Weights of a small GPT-style language model, trained from scratch on English Wikipedia.
Architecture: RMSNorm before each block, rotary positions.
Training: a variant of Adam for these matrices, 7810 steps.
MLP neurons of a small language model. Each row is named by its layer, matrix (gate and up: input weights; down: output weights) and neuron, and shows model dimensions 96-223. Each number is 50 + 10 x the weight over its row's rms, rounded and kept within 0 to 99. A neuron's up and down rows have the sign that makes its largest values positive.
After each neuron's rows, "fires after" lists the tokens most often just before its 100 highest values on Wikipedia text that the model never trained on.

L6.gate111:39 50 48 71 44 77 43 55 63 32 49 53 52 53 45 36 64 48 50 44 44 66 47 53 42 67 39 51 47 60 47 54 52 70 55 47 50 50 68 40 65 38 43 55 46 49 48 49 44 55 64 35 62 52 58 36 64 47 72 37 44 60 56 54 54 58 49 45 54 55 49 62 44 55 50 40 49 52 65 48 55 62 44 44 53 50 70 51 39 44 48 56 79 55 66 43 48 73 36 50 59 47 39 54 55 54 37 47 68 47 54 52 54 39 49 63 51 48 57 51 40 46 67 43 47 51 36 43
L6.up111:58 56 59 57 58 65 41 46 58 46 45 45 54 54 55 39 59 57 44 52 70 53 46 46 56 52 55 51 44 49 51 56 51 68 51 58 45 45 60 38 53 41 53 54 54 51 66 63 43 42 43 47 62 42 59 57 64 45 49 27 48 46 37 55 44 37 56 57 66 42 49 60 40 33 56 27 48 30 65 59 50 48 41 53 25 50 27 57 39 52 56 54 50 83 54 64 48 50 38 58 60 56 29 55 52 62 46 44 44 58 61 41 39 53 41 36 67 47 46 54 55 60 44 30 55 34 41 57
L6.down111:30 57 68 56 60 52 55 50 42 66 49 61 38 41 40 62 45 56 45 52 36 56 53 34 27 67 41 51 47 49 40 61 59 46 64 47 57 59 55 48 50 40 46 41 25 55 60 33 54 55 35 51 46 42 48 58 62 41 38 41 35 53 56 49 72 38 57 36 57 48 63 65 40 38 30 42 52 53 55 55 49 22 48 59 48 56 42 37 43 61 61 48 58 45 44 48 53 54 61 64 75 47 46 56 74 41 49 62 38 50 59 75 59 53 48 38 57 30 38 36 49 53 41 39 32 45 36 49
fires after: "S", " s", "E", " S", " h"

L6.gate342:42 44 52 72 39 56 57 64 58 55 44 46 59 55 43 70 47 59 57 44 53 26 53 34 52 47 57 60 53 64 46 82 61 63 59 53 30 56 45 42 53 48 55 57 50 49 49 53 51 48 55 54 49 51 42 56 35 53 41 59 49 50 50 69 39 43 72 53 50 25 34 61 47 35 46 37 32 51 51 61 44 50 30 38 57 38 60 52 54 43 68 52 53 51 49 47 51 52 50 51 51 39 60 56 48 46 53 62 53 28 57 45 50 52 53 39 44 30 45 51 55 51 50 50 50 52 59 38
L6.up342:40 52 51 64 47 46 57 46 58 36 45 34 45 65 53 53 41 51 55 54 59 59 47 50 34 55 43 57 50 66 52 35 49 65 52 61 48 55 59 65 65 50 42 41 52 57 31 47 45 67 50 59 31 60 34 70 57 39 55 64 60 64 35 46 48 67 47 34 64 51 37 43 56 61 39 39 44 37 57 46 60 51 49 48 47 49 43 59 47 22 41 58 68 57 48 67 40 38 37 58 39 45 59 23 39 57 44 43 35 50 45 53 65 45 52 56 56 35 43 34 49 52 52 55 62 49 46 46
L6.down342:54 50 53 50 30 50 27 60 42 61 49 67 43 60 42 49 51 56 48 43 42 43 54 51 41 54 54 70 37 53 39 63 42 59 36 39 56 36 47 55 50 60 39 67 46 45 55 42 73 55 50 58 42 58 51 47 66 40 64 53 47 40 52 38 50 70 50 64 45 67 45 60 56 42 31 34 65 46 41 57 46 58 51 52 43 46 49 56 55 67 58 43 64 45 39 62 56 74 40 49 49 69 55 26 48 62 67 53 49 43 38 81 46 55 51 46 59 39 39 45 48 46 56 36 49 64 52 45
fires after: ",", " to", " |", " and", " c", " acc"

L8.gate347:35 47 42 37 48 59 51 59 58 25 38 52 74 64 49 60 40 49 56 59 50 38 59 46 67 44 49 53 40 52 49 46 62 53 28 46 45 32 50 55 45 44 49 54 43 48 56 59 48 47 59 37 50 57 73 51 54 41 62 49 61 56 61 65 53 55 54 45 50 49 45 55 54 49 47 44 45 51 67 35 43 47 44 51 38 41 41 48 47 34 50 47 54 32 42 46 53 54 38 63 43 40 42 51 39 59 39 45 54 70 63 51 51 45 38 33 71 46 57 30 49 80 52 56 53 36 39 56
L8.up347:40 34 50 53 46 50 45 55 36 53 72 24 45 38 58 31 53 52 55 45 59 37 51 60 50 39 40 63 51 37 54 49 52 39 62 32 46 61 49 49 51 42 62 52 33 57 57 43 59 47 46 44 51 53 54 38 42 41 39 49 60 49 47 41 53 44 52 52 72 42 47 44 58 50 56 41 28 59 70 46 42 69 50 52 51 35 38 64 53 54 58 54 63 48 28 38 30 41 59 36 53 45 41 64 43 49 52 38 48 51 59 45 45 46 38 42 76 54 60 58 65 53 48 58 48 47 42 36
L8.down347:58 54 41 63 46 50 71 59 54 47 63 59 40 48 48 63 57 40 53 56 39 61 41 55 50 50 59 36 44 57 51 41 49 45 50 38 34 42 31 63 58 52 54 44 45 49 54 39 42 63 47 54 38 47 36 38 58 44 54 49 66 58 38 48 57 37 60 51 51 63 45 50 45 59 58 56 38 58 39 47 53 56 41 57 75 55 62 60 46 65 47 53 48 48 30 42 43 66 47 46 76 57 68 60 61 39 47 57 47 56 60 47 59 59 47 51 54 52 51 62 44 49 53 44 51 65 44 50
fires after: " |", "a", ":", " /"

L6.gate252:43 43 59 56 47 62 41 55 50 54 51 39 48 56 40 71 60 46 64 47 48 41 56 64 44 54 43 64 39 59 38 68 52 45 65 75 63 63 39 54 51 47 51 51 42 50 54 63 47 52 63 52 53 62 57 44 55 68 51 47 39 74 59 52 35 52 71 49 54 52 44 64 57 50 36 40 44 57 52 60 45 51 46 44 41 51 77 55 57 46 54 39 58 45 55 59 35 44 53 43 35 33 43 50 47 51 28 42 53 35 27 37 49 61 50 44 30 57 54 56 57 71 58 73 45 56 45 50
L6.up252:46 54 40 59 55 41 46 53 50 67 49 39 58 41 37 57 56 41 51 42 58 48 54 48 33 34 51 50 63 51 40 62 57 51 45 41 66 57 54 56 37 67 54 43 54 41 49 52 59 50 62 40 57 53 56 43 43 39 55 51 49 49 61 73 38 59 51 29 61 31 43 67 35 68 59 35 29 31 51 59 58 78 44 50 62 41 50 56 53 42 39 36 38 45 44 42 41 50 51 49 31 52 60 46 59 42 46 55 50 50 42 55 46 49 57 53 56 39 45 44 56 50 27 43 44 44 66 51
L6.down252:49 50 56 47 33 56 81 41 52 52 60 49 62 34 40 71 61 51 45 35 55 56 50 56 68 32 56 51 48 35 43 51 48 59 54 52 62 39 62 65 46 44 50 48 41 56 39 48 54 56 57 46 35 66 53 57 61 52 41 45 61 55 56 38 38 69 51 51 46 43 34 62 41 41 61 44 46 38 34 45 45 76 69 42 59 47 41 52 42 35 68 56 52 65 49 50 59 54 35 47 50 55 63 59 40 57 27 53 65 39 52 67 58 55 57 40 52 69 44 58 48 46 45 66 42 52 46 46
fires after: " c", "c", "ac", " |", " p", " sc"

L3.gate360:31 28 70 46 46 52 52 51 48 45 65 44 69 55 53 49 44 69 66 52 42 25 50 47 61 51 34 60 62 41 59 46 39 50 50 56 28 42 56 38 46 57 42 39 57 65 61 54 58 48 49 38 47 61 46 43 32 71 68 55 34 61 37 30 59 35 55 61 50 27 48 52 35 57 51 50 27 63 46 61 47 43 62 46 57 42 47 57 54 46 45 39 43 71 56 43 58 36 62 67 67 65 46 65 62 36 47 44 51 43 28 42 36 72 50 51 41 71 47 54 55 52 36 41 49 42 35 55
L3.up360:47 46 67 53 48 52 47 59 62 63 42 35 43 57 61 35 42 41 56 53 44 37 46 40 55 45 52 53 66 46 65 60 50 44 58 33 44 44 58 39 34 55 43 67 68 48 67 46 58 60 44 48 40 52 57 50 58 67 61 47 64 52 32 51 43 54 69 44 57 53 76 41 49 55 43 47 27 66 54 68 48 47 46 53 54 41 42 69 54 32 42 43 53 58 50 30 46 36 58 59 45 64 34 79 56 56 45 53 63 42 45 33 39 50 54 60 47 69 58 47 56 30 49 50 54 40 54 43
L3.down360:58 34 34 57 25 47 39 58 58 61 53 29 38 47 41 43 37 44 45 43 52 53 68 55 42 37 70 56 46 52 43 63 50 64 50 53 50 56 62 59 40 42 50 45 42 30 52 42 42 60 51 58 47 52 57 52 57 45 42 43 71 47 54 21 49 55 58 45 48 61 67 30 54 42 63 62 54 54 82 69 60 45 43 34 50 54 54 55 65 53 40 43 58 42 30 44 49 51 59 61 51 53 38 41 60 57 63 47 61 59 59 52 52 45 69 55 43 53 42 32 51 43 45 52 59 44 50 43
fires after: " the", "'s", ",", " its", " and", " The"

L6.gate355:53 58 44 29 36 39 10 64 66 34 41 51 71 41 42 49 37 47 48 52 50 62 42 47 50 56 62 40 31 49 59 48 61 52 63 59 30 52 43 52 52 44 56 59 33 52 66 57 60 60 44 59 41 52 49 45 51 52 59 56 55 57 50 42 35 54 50 72 39 51 55 47 58 46 50 43 65 51 56 39 59 59 59 74 45 52 58 44 41 40 53 55 52 45 61 38 55 61 49 52 47 49 59 43 66 48 47 65 55 45 50 49 55 41 78 38 58 52 60 37 71 51 46 54 50 57 41 51
L6.up355:43 49 62 49 33 65 73 33 46 59 33 58 46 43 54 46 39 64 64 44 49 42 34 48 49 59 39 62 49 39 50 80 40 49 61 70 52 52 51 61 58 29 46 35 58 39 52 57 56 39 56 46 52 55 34 44 58 57 55 52 52 23 60 57 53 53 65 60 60 64 56 50 25 38 43 43 47 53 46 48 57 61 65 38 53 55 55 48 42 62 45 47 53 49 43 49 51 57 36 23 47 56 36 45 50 63 56 65 48 42 36 39 57 74 44 46 43 49 70 59 47 51 71 68 54 42 29 49
L6.down355:37 50 32 39 68 31 00 45 42 37 55 41 66 71 31 63 48 43 41 36 45 54 56 47 49 45 60 32 51 52 65 47 47 62 46 41 46 46 39 47 44 61 46 49 47 50 49 56 41 42 39 43 55 50 51 53 46 40 39 49 64 56 51 45 41 50 43 44 44 76 56 48 67 56 55 50 47 45 46 44 47 60 63 80 47 32 48 60 54 38 52 53 51 47 55 46 71 71 60 63 50 52 64 44 54 41 39 35 70 39 68 44 52 44 56 52 56 41 52 49 56 63 57 45 44 64 56 57
fires after: " the", " The", " a", "The", " Sup"

L6.gate430:49 46 43 46 37 49 51 56 33 44 49 58 34 29 47 38 44 72 64 37 68 53 48 64 44 43 45 54 50 53 48 43 53 25 63 65 55 59 58 63 65 45 60 62 47 47 58 45 57 58 58 43 43 60 51 37 34 48 39 33 50 47 56 55 49 59 40 42 44 34 40 63 31 54 58 43 47 67 40 49 36 50 60 56 53 76 51 32 32 45 32 50 35 58 47 55 50 41 68 61 58 59 62 44 56 42 46 62 41 54 42 56 51 40 65 34 49 50 52 51 57 57 53 49 74 56 48 43
L6.up430:55 65 48 55 59 63 43 51 62 66 35 56 51 52 64 47 54 42 62 43 49 55 62 35 58 52 24 56 53 38 48 44 51 65 50 64 69 39 52 44 61 48 43 42 61 45 50 62 65 67 40 43 49 76 43 45 64 61 51 63 60 39 49 38 53 46 56 63 36 31 55 44 45 52 58 40 43 51 35 38 59 63 50 49 57 38 59 44 52 59 56 51 49 38 50 51 50 40 21 69 33 52 45 45 53 56 35 55 62 63 55 62 53 43 40 59 53 57 46 53 49 43 60 64 29 49 45 45
L6.down430:41 33 55 44 51 55 54 56 39 38 59 61 56 49 58 59 64 60 54 54 45 51 63 58 57 46 55 47 46 43 41 52 63 46 46 52 54 37 61 41 56 48 44 52 42 47 35 59 37 55 58 46 29 56 52 50 37 65 61 49 76 42 73 56 59 59 59 53 70 34 38 54 41 35 58 45 52 51 59 54 41 58 38 66 50 64 44 47 50 47 52 51 40 59 53 46 60 46 47 44 47 63 56 47 55 49 43 45 59 47 58 57 49 54 30 48 28 50 35 46 56 49 53 52 71 53 74 62
fires after: " N", " ", " A", " O", " U", " h"

L4.gate454:54 47 21 59 56 25 60 44 57 43 29 41 57 42 66 50 55 42 46 44 41 46 62 41 34 53 51 64 55 56 57 53 73 58 44 68 33 31 39 57 52 55 30 52 44 53 57 58 51 53 52 40 59 52 38 56 55 45 61 40 61 43 59 42 61 47 67 39 59 56 64 49 56 44 50 52 39 66 63 43 54 54 59 61 24 47 50 54 39 36 51 54 57 52 24 42 63 44 46 47 58 51 59 56 55 49 44 50 67 57 44 35 34 51 52 41 61 53 46 56 31 46 63 60 65 61 40 25
L4.up454:50 54 56 33 53 57 44 43 45 38 63 42 58 49 39 40 39 44 41 52 38 59 59 44 48 66 32 70 42 59 54 42 73 57 53 57 58 57 63 32 43 50 38 66 53 55 56 38 63 48 49 60 45 59 40 32 46 40 45 56 49 57 55 46 37 65 55 39 40 39 49 49 40 38 66 51 51 52 54 34 43 44 46 51 38 30 52 49 60 41 58 49 38 60 72 34 40 41 49 54 38 43 55 46 63 45 48 51 42 40 66 51 52 60 48 26 61 40 66 45 63 73 47 60 66 36 50 51
L4.down454:62 46 50 53 57 72 51 57 50 43 53 44 46 46 40 62 53 41 48 58 31 62 55 52 50 47 57 62 51 68 65 60 53 58 50 51 32 58 56 59 46 44 66 60 63 53 41 37 61 51 60 41 58 53 49 46 53 41 54 45 31 48 53 50 32 50 64 47 44 34 50 66 28 49 60 48 50 64 55 64 57 45 61 42 57 64 57 68 50 57 63 49 41 47 44 35 47 63 41 62 51 55 42 51 49 55 52 68 50 47 35 47 59 57 35 55 47 56 34 70 42 59 58 50 76 52 50 49
fires after: " C", "C", " S", " •", "H", " Ch"

L8.gate433:39 55 39 37 65 49 47 54 64 46 62 51 52 62 66 49 71 46 57 47 61 37 51 45 40 66 50 58 49 50 47 58 32 72 57 64 51 37 36 43 63 63 63 61 56 61 50 49 47 59 42 41 54 66 43 44 44 61 64 43 49 64 65 36 39 72 44 54 59 38 44 60 30 58 45 57 45 57 54 55 44 46 58 49 55 57 52 44 34 50 56 46 45 55 59 58 45 44 37 40 40 43 74 68 41 25 64 45 49 53 57 62 49 47 45 52 57 51 38 60 47 56 67 54 49 44 53 62
L8.up433:34 58 38 41 47 57 42 54 50 37 55 58 55 40 62 45 38 59 71 33 63 47 61 52 36 63 34 43 44 25 51 36 61 48 39 63 67 49 46 41 56 50 53 51 57 28 44 35 63 54 54 40 44 61 32 39 50 44 58 48 59 59 44 51 43 56 49 48 41 40 67 45 46 32 63 50 51 45 37 68 66 47 44 56 53 50 39 33 57 55 43 53 46 42 53 53 52 60 30 41 41 44 60 52 56 58 52 59 40 55 59 40 41 48 53 56 35 47 57 40 31 55 68 57 42 55 44 55
L8.down433:45 44 46 49 38 66 35 64 60 46 47 40 40 46 62 57 53 37 45 46 57 54 46 29 60 65 43 73 60 46 60 73 43 51 60 41 43 52 63 51 55 49 39 61 62 36 63 50 52 58 53 48 49 45 48 61 40 57 58 54 52 53 38 42 49 59 59 40 55 46 49 18 60 51 76 57 44 46 61 44 62 49 44 69 51 51 60 39 59 40 59 64 47 61 49 31 44 58 63 29 21 56 56 48 54 42 64 44 47 32 42 48 47 44 42 48 24 44 38 62 62 30 58 59 58 42 40 39
fires after: " ", ","

L6.gate18:44 64 60 49 30 44 44 56 46 42 51 61 58 50 60 35 42 58 58 53 57 36 61 63 49 68 55 53 39 49 28 55 67 71 67 45 50 66 68 51 56 41 33 51 51 51 32 46 54 62 45 47 49 43 42 51 43 58 58 52 63 44 45 53 54 46 56 51 42 44 67 60 50 50 57 38 60 52 56 31 61 66 72 50 41 51 62 46 54 45 66 47 65 53 59 45 46 48 50 49 45 41 73 49 63 48 43 41 57 47 45 47 65 56 44 72 42 51 67 40 42 62 61 61 60 42 50 51
L6.up18:68 51 50 54 48 48 64 47 45 50 59 61 52 40 52 38 57 53 61 49 75 65 55 58 31 40 47 49 56 43 54 42 39 63 59 68 63 53 52 76 48 64 52 55 56 70 44 54 41 36 52 48 46 46 32 61 36 57 55 55 50 37 42 60 45 62 38 50 49 42 57 35 47 45 52 61 49 64 59 37 50 63 73 44 67 75 66 60 47 43 49 43 54 51 54 46 42 44 48 46 59 47 48 52 53 45 50 57 52 44 69 48 53 55 53 54 44 57 56 46 51 44 48 50 44 41 45 49
L6.down18:46 37 47 54 69 46 38 39 57 66 52 47 43 46 44 38 38 55 69 54 61 52 60 41 44 43 54 59 60 56 66 49 61 46 49 55 40 46 55 53 69 80 47 63 46 45 48 39 52 59 26 59 46 35 36 44 32 45 46 48 53 61 54 45 55 50 44 39 55 33 62 40 50 41 57 63 50 38 59 46 42 54 73 43 65 49 49 58 27 33 63 41 62 65 52 68 58 58 53 46 46 55 45 55 47 44 51 62 58 45 59 57 47 60 36 50 56 23 53 45 42 61 42 47 48 46 47 44
fires after: " t", " T", " S", " s", "|"

L6.gate196:39 44 50 57 45 59 49 36 23 44 46 43 43 47 74 50 54 55 50 49 37 60 70 56 53 46 49 68 62 29 46 56 48 54 57 60 53 32 40 52 63 60 45 51 48 47 40 55 37 55 66 48 61 44 46 61 31 59 47 52 69 39 56 65 49 43 40 53 30 40 59 64 46 28 74 39 40 54 43 51 44 43 46 40 49 51 43 39 58 47 30 49 58 39 34 56 55 45 44 48 40 55 49 67 41 40 53 59 41 43 55 66 54 25 50 58 36 56 71 41 50 40 40 49 38 60 46 63
L6.up196:42 37 69 58 52 54 38 63 35 52 45 61 62 40 51 50 31 43 44 64 46 58 51 43 47 55 49 62 51 62 55 56 64 56 44 48 52 54 47 46 54 66 58 39 53 59 38 68 48 39 44 37 57 48 45 48 48 38 39 55 60 45 32 56 61 79 50 52 32 63 37 46 59 49 53 44 56 63 42 40 50 57 29 41 61 44 54 29 45 48 41 41 54 50 53 53 27 55 46 68 58 47 53 56 38 57 48 37 51 44 62 52 43 68 69 47 38 51 43 53 52 41 55 53 38 63 47 59
L6.down196:55 49 37 69 63 55 52 44 44 46 71 42 62 48 55 58 50 57 55 63 63 51 47 48 51 54 44 63 56 40 50 51 68 36 48 47 50 50 48 41 64 56 64 36 55 39 45 70 56 33 56 59 52 44 57 44 43 56 44 49 47 40 40 52 37 48 77 64 43 52 54 44 48 48 63 64 37 63 45 55 59 60 51 52 57 50 41 51 34 42 57 61 38 65 43 49 42 39 60 61 50 31 47 48 29 47 44 53 57 42 34 38 31 61 52 41 52 55 42 55 53 49 52 62 48 58 47 40
fires after: " O", " n", " o", " U", " e"

L4.gate55:43 52 57 49 55 42 56 53 51 43 58 49 57 33 55 54 36 54 57 47 60 54 43 45 55 47 44 48 31 65 52 60 39 51 70 42 44 42 84 46 65 62 52 49 39 54 64 61 57 41 46 66 51 45 33 39 47 75 58 56 35 63 40 57 31 44 46 54 39 30 56 60 36 70 65 32 38 68 29 55 34 57 60 50 39 49 46 52 43 40 62 35 38 42 66 45 50 53 31 54 47 60 52 61 51 34 50 46 44 34 46 34 34 45 39 35 47 52 60 60 54 65 69 34 40 58 52 52
L4.up55:41 40 47 33 47 44 40 37 49 50 38 47 55 37 49 44 57 54 54 55 59 62 44 41 45 29 42 44 59 52 35 52 52 50 54 44 44 52 55 69 52 46 50 48 36 66 48 46 37 50 60 52 52 31 53 44 42 53 25 61 58 39 54 68 57 32 34 52 49 49 59 65 55 29 55 61 64 42 50 39 45 57 72 64 50 54 51 49 43 51 30 44 71 35 54 50 64 57 70 49 70 66 62 62 45 54 39 54 56 48 37 60 43 50 57 27 70 44 52 56 42 49 33 55 46 61 57 34
L4.down55:43 61 52 34 46 45 70 58 44 49 43 49 47 46 60 52 39 41 59 38 65 42 44 76 53 60 65 60 61 47 54 46 26 64 55 41 51 55 74 55 38 42 46 53 57 38 55 44 41 42 47 40 60 52 53 44 38 57 70 65 56 46 56 56 38 41 58 62 37 33 43 53 61 51 55 39 52 62 55 52 58 49 39 60 48 50 61 44 54 56 72 36 37 41 60 42 55 35 52 51 43 57 50 63 47 47 42 68 45 50 40 51 43 41 44 55 46 42 44 49 60 50 37 47 40 47 64 52
fires after: " ", " (", "\n"

L6.gate375:58 45 60 60 46 60 62 57 47 65 29 48 50 51 58 46 43 56 58 50 47 45 53 35 53 65 68 64 41 44 42 78 68 60 22 68 59 61 60 55 45 38 46 40 48 54 38 36 41 42 40 55 43 61 60 41 49 51 59 32 60 52 58 48 31 53 55 53 48 53 37 48 44 48 34 56 46 45 61 46 51 52 51 43 52 55 58 61 50 49 58 54 47 50 65 54 33 44 46 32 36 40 59 52 61 48 29 54 46 46 48 43 52 53 55 41 59 47 41 59 49 72 46 45 33 27 30 50
L6.up375:51 42 55 76 53 48 59 48 48 45 68 47 54 63 38 57 67 49 40 40 43 59 55 40 48 38 61 57 50 24 71 42 54 62 47 42 56 48 69 50 48 51 54 44 53 72 37 45 67 37 52 55 58 50 51 54 49 56 61 45 39 66 40 48 43 54 50 59 61 52 67 57 47 47 57 37 55 34 54 53 53 57 62 31 65 45 50 27 51 52 56 55 59 29 57 52 44 51 51 53 37 65 51 55 43 46 41 52 56 68 54 57 43 46 43 52 51 44 62 40 63 57 42 53 40 56 58 56
L6.down375:48 58 62 49 39 58 84 44 47 60 57 51 44 51 40 41 50 50 40 47 51 61 60 37 46 38 39 60 45 46 41 57 49 55 38 62 46 42 71 61 58 51 46 46 56 47 39 47 44 54 58 45 58 69 54 38 40 60 47 49 58 36 44 34 44 47 51 60 56 65 60 14 50 57 45 47 36 67 51 60 46 35 43 06 47 53 24 53 57 58 50 56 37 41 50 45 51 47 56 50 17 48 53 42 42 50 50 66 50 67 40 57 30 47 48 40 44 57 52 42 55 64 67 47 43 36 50 55
fires after: " is", " was", ",", " in"

L6.gate534:55 33 68 63 49 46 44 49 55 46 60 60 33 54 38 59 67 48 47 56 44 46 62 45 55 36 45 57 48 59 54 54 65 40 48 56 52 34 44 51 40 57 36 50 51 54 59 48 49 63 42 35 53 59 29 42 47 50 47 48 65 62 49 30 49 53 51 38 64 47 40 59 59 52 40 42 34 64 48 59 46 32 44 42 61 57 48 45 50 49 57 57 54 32 32 42 33 62 51 27 40 24 62 35 39 45 49 57 52 62 54 66 58 41 35 47 48 37 37 41 51 33 47 56 42 60 49 74
L6.up534:33 50 54 43 44 57 46 51 50 50 51 46 58 55 56 28 74 44 43 52 62 55 50 63 51 71 59 48 52 44 51 34 46 64 58 41 42 47 48 49 47 63 41 61 58 51 53 34 46 58 70 35 66 47 53 46 71 51 61 29 43 58 26 46 53 34 59 48 58 45 44 53 52 47 53 47 33 63 56 36 56 61 37 59 12 56 49 64 57 54 53 51 44 35 53 32 57 44 42 33 61 41 54 53 54 48 43 45 64 60 57 58 61 60 51 48 55 38 37 58 45 63 35 58 58 54 59 54
L6.down534:30 39 50 45 41 62 71 35 58 50 60 62 52 44 43 50 40 44 66 66 43 44 57 47 67 41 42 50 41 57 58 43 43 46 59 46 56 56 50 36 50 51 37 63 46 54 58 53 46 56 47 35 50 48 45 68 53 67 54 51 48 41 52 41 49 31 54 57 50 37 74 49 53 53 64 48 44 45 47 57 43 56 48 33 30 59 63 47 48 44 43 54 34 39 53 57 33 72 61 45 48 59 46 39 49 52 48 52 56 38 59 46 59 72 61 49 55 48 48 45 46 40 39 41 52 45 71 52
fires after: " J", " X", "X", " Ch", " k"

L4.gate231:61 40 60 30 44 42 52 57 66 35 38 46 34 43 43 32 70 56 68 60 65 51 66 64 38 72 65 32 56 54 50 74 32 52 62 52 33 47 57 57 45 35 42 45 35 60 36 56 28 44 67 54 40 54 60 46 41 60 45 59 37 40 51 48 52 43 53 31 48 51 58 58 47 54 36 46 59 51 56 52 45 67 47 43 66 47 38 49 50 37 45 38 40 64 45 56 60 60 50 47 49 44 52 69 56 45 49 35 51 60 45 43 59 39 51 65 41 47 51 45 55 52 44 65 40 64 62 48
L4.up231:54 62 58 41 32 22 41 49 73 45 50 49 35 44 59 42 45 27 58 40 47 58 58 59 48 64 48 60 53 43 48 58 44 42 60 36 46 41 49 62 49 58 53 52 36 53 49 44 41 51 64 42 33 61 54 51 66 47 62 53 40 46 44 61 53 44 50 42 43 68 50 73 47 46 39 52 63 62 42 38 53 65 73 55 47 53 54 51 41 53 46 43 49 69 41 57 65 23 55 64 41 53 47 67 60 51 28 36 49 51 53 51 60 25 55 45 48 25 37 44 60 53 42 47 67 57 46 48
L4.down231:57 44 46 58 60 51 30 46 51 59 47 43 52 59 29 58 52 49 33 58 48 50 49 44 57 64 55 21 46 57 53 46 27 42 49 55 46 35 44 58 45 40 53 43 48 62 58 62 59 33 44 32 50 55 43 41 53 52 41 60 46 44 45 48 60 46 36 39 53 45 40 67 53 62 67 32 55 57 44 47 47 49 43 76 48 48 54 44 37 49 57 55 36 50 55 70 61 53 40 50 55 51 48 37 39 75 40 53 59 50 47 52 44 54 60 32 61 40 46 55 50 59 51 51 56 41 43 63
fires after: " ", "–", " G"

L8.gate88:42 42 43 40 46 43 43 53 34 58 38 51 54 54 82 56 43 55 51 47 42 52 61 51 36 66 54 48 50 54 50 58 63 62 40 53 38 51 31 50 44 40 47 40 63 29 50 41 60 44 63 51 62 62 61 73 51 60 50 39 54 58 59 57 53 65 77 58 49 46 52 66 50 38 52 34 30 59 58 47 74 75 40 40 52 48 66 53 59 34 45 48 33 51 32 34 59 58 43 37 42 44 44 60 47 50 46 39 34 62 44 34 35 44 53 46 57 59 46 61 46 51 52 61 50 45 43 59
L8.up88:57 31 60 59 61 57 49 43 51 47 47 48 40 50 61 54 45 63 45 52 48 42 34 59 48 62 58 38 49 49 36 44 44 53 45 67 52 37 57 45 34 36 54 56 59 49 61 60 40 62 48 38 45 64 55 55 39 63 60 67 51 46 59 63 62 47 65 58 40 38 53 74 38 63 42 51 41 57 43 40 58 46 62 44 64 67 66 33 44 15 39 58 51 44 49 41 45 40 37 37 45 43 46 46 42 56 53 51 50 47 49 40 54 51 51 41 50 40 45 56 55 68 53 47 50 41 40 50
L8.down88:46 49 50 55 62 55 52 46 48 49 64 55 60 48 43 61 72 52 52 51 58 41 25 52 29 32 49 51 37 59 48 65 27 44 42 49 54 62 53 71 53 58 61 58 53 50 51 54 46 54 41 59 39 59 48 47 50 45 39 64 49 49 58 61 68 40 36 22 52 38 47 16 51 53 55 51 58 51 47 52 75 48 62 99 38 52 65 45 45 59 63 40 46 57 50 59 46 47 44 52 45 46 53 46 47 75 63 41 48 49 51 77 66 43 66 63 48 48 52 41 52 62 48 26 45 48 52 47
fires after: " ", "D"

L6.gate296:41 47 61 43 45 50 41 62 43 20 50 50 42 53 58 57 47 60 40 44 66 36 54 58 51 62 63 57 40 54 56 65 66 35 45 51 31 38 53 84 61 62 61 42 50 53 54 66 35 60 59 50 37 49 30 52 53 61 63 46 74 50 54 50 50 45 41 45 44 50 51 61 46 49 46 76 51 55 56 63 34 47 59 58 44 65 65 43 48 31 42 63 34 57 47 37 53 53 51 59 44 30 53 67 32 52 36 39 41 57 32 31 66 46 64 43 52 45 51 57 50 62 54 50 56 44 44 47
L6.up296:47 48 61 55 41 61 48 50 29 53 56 50 39 43 53 51 47 57 60 30 57 42 41 67 56 66 42 45 69 54 43 37 36 69 38 45 48 39 52 51 60 56 43 44 61 60 50 47 45 48 55 43 53 53 48 46 45 61 66 53 50 45 71 25 70 37 57 53 63 52 62 34 34 56 47 36 49 35 65 41 47 53 52 59 75 43 40 46 64 46 54 66 51 53 30 54 48 47 56 44 55 49 49 43 38 45 41 46 60 51 43 60 49 75 42 64 47 59 54 48 25 54 52 43 33 38 44 53
L6.down296:61 48 50 57 55 56 53 45 42 27 44 43 45 60 45 62 64 51 53 67 52 58 57 53 56 60 47 63 49 51 42 52 53 57 54 50 44 57 52 64 59 41 55 42 55 44 61 66 44 47 48 39 49 69 51 57 46 63 51 51 37 55 52 32 50 51 50 59 44 63 40 32 58 54 45 38 45 44 54 45 44 46 36 95 66 50 42 60 50 49 49 56 66 62 62 58 52 44 50 63 48 38 41 55 58 60 39 59 43 38 31 38 53 48 37 58 52 44 47 47 54 62 38 40 44 63 58 34
fires after: " the", " of", "===", "-", " a"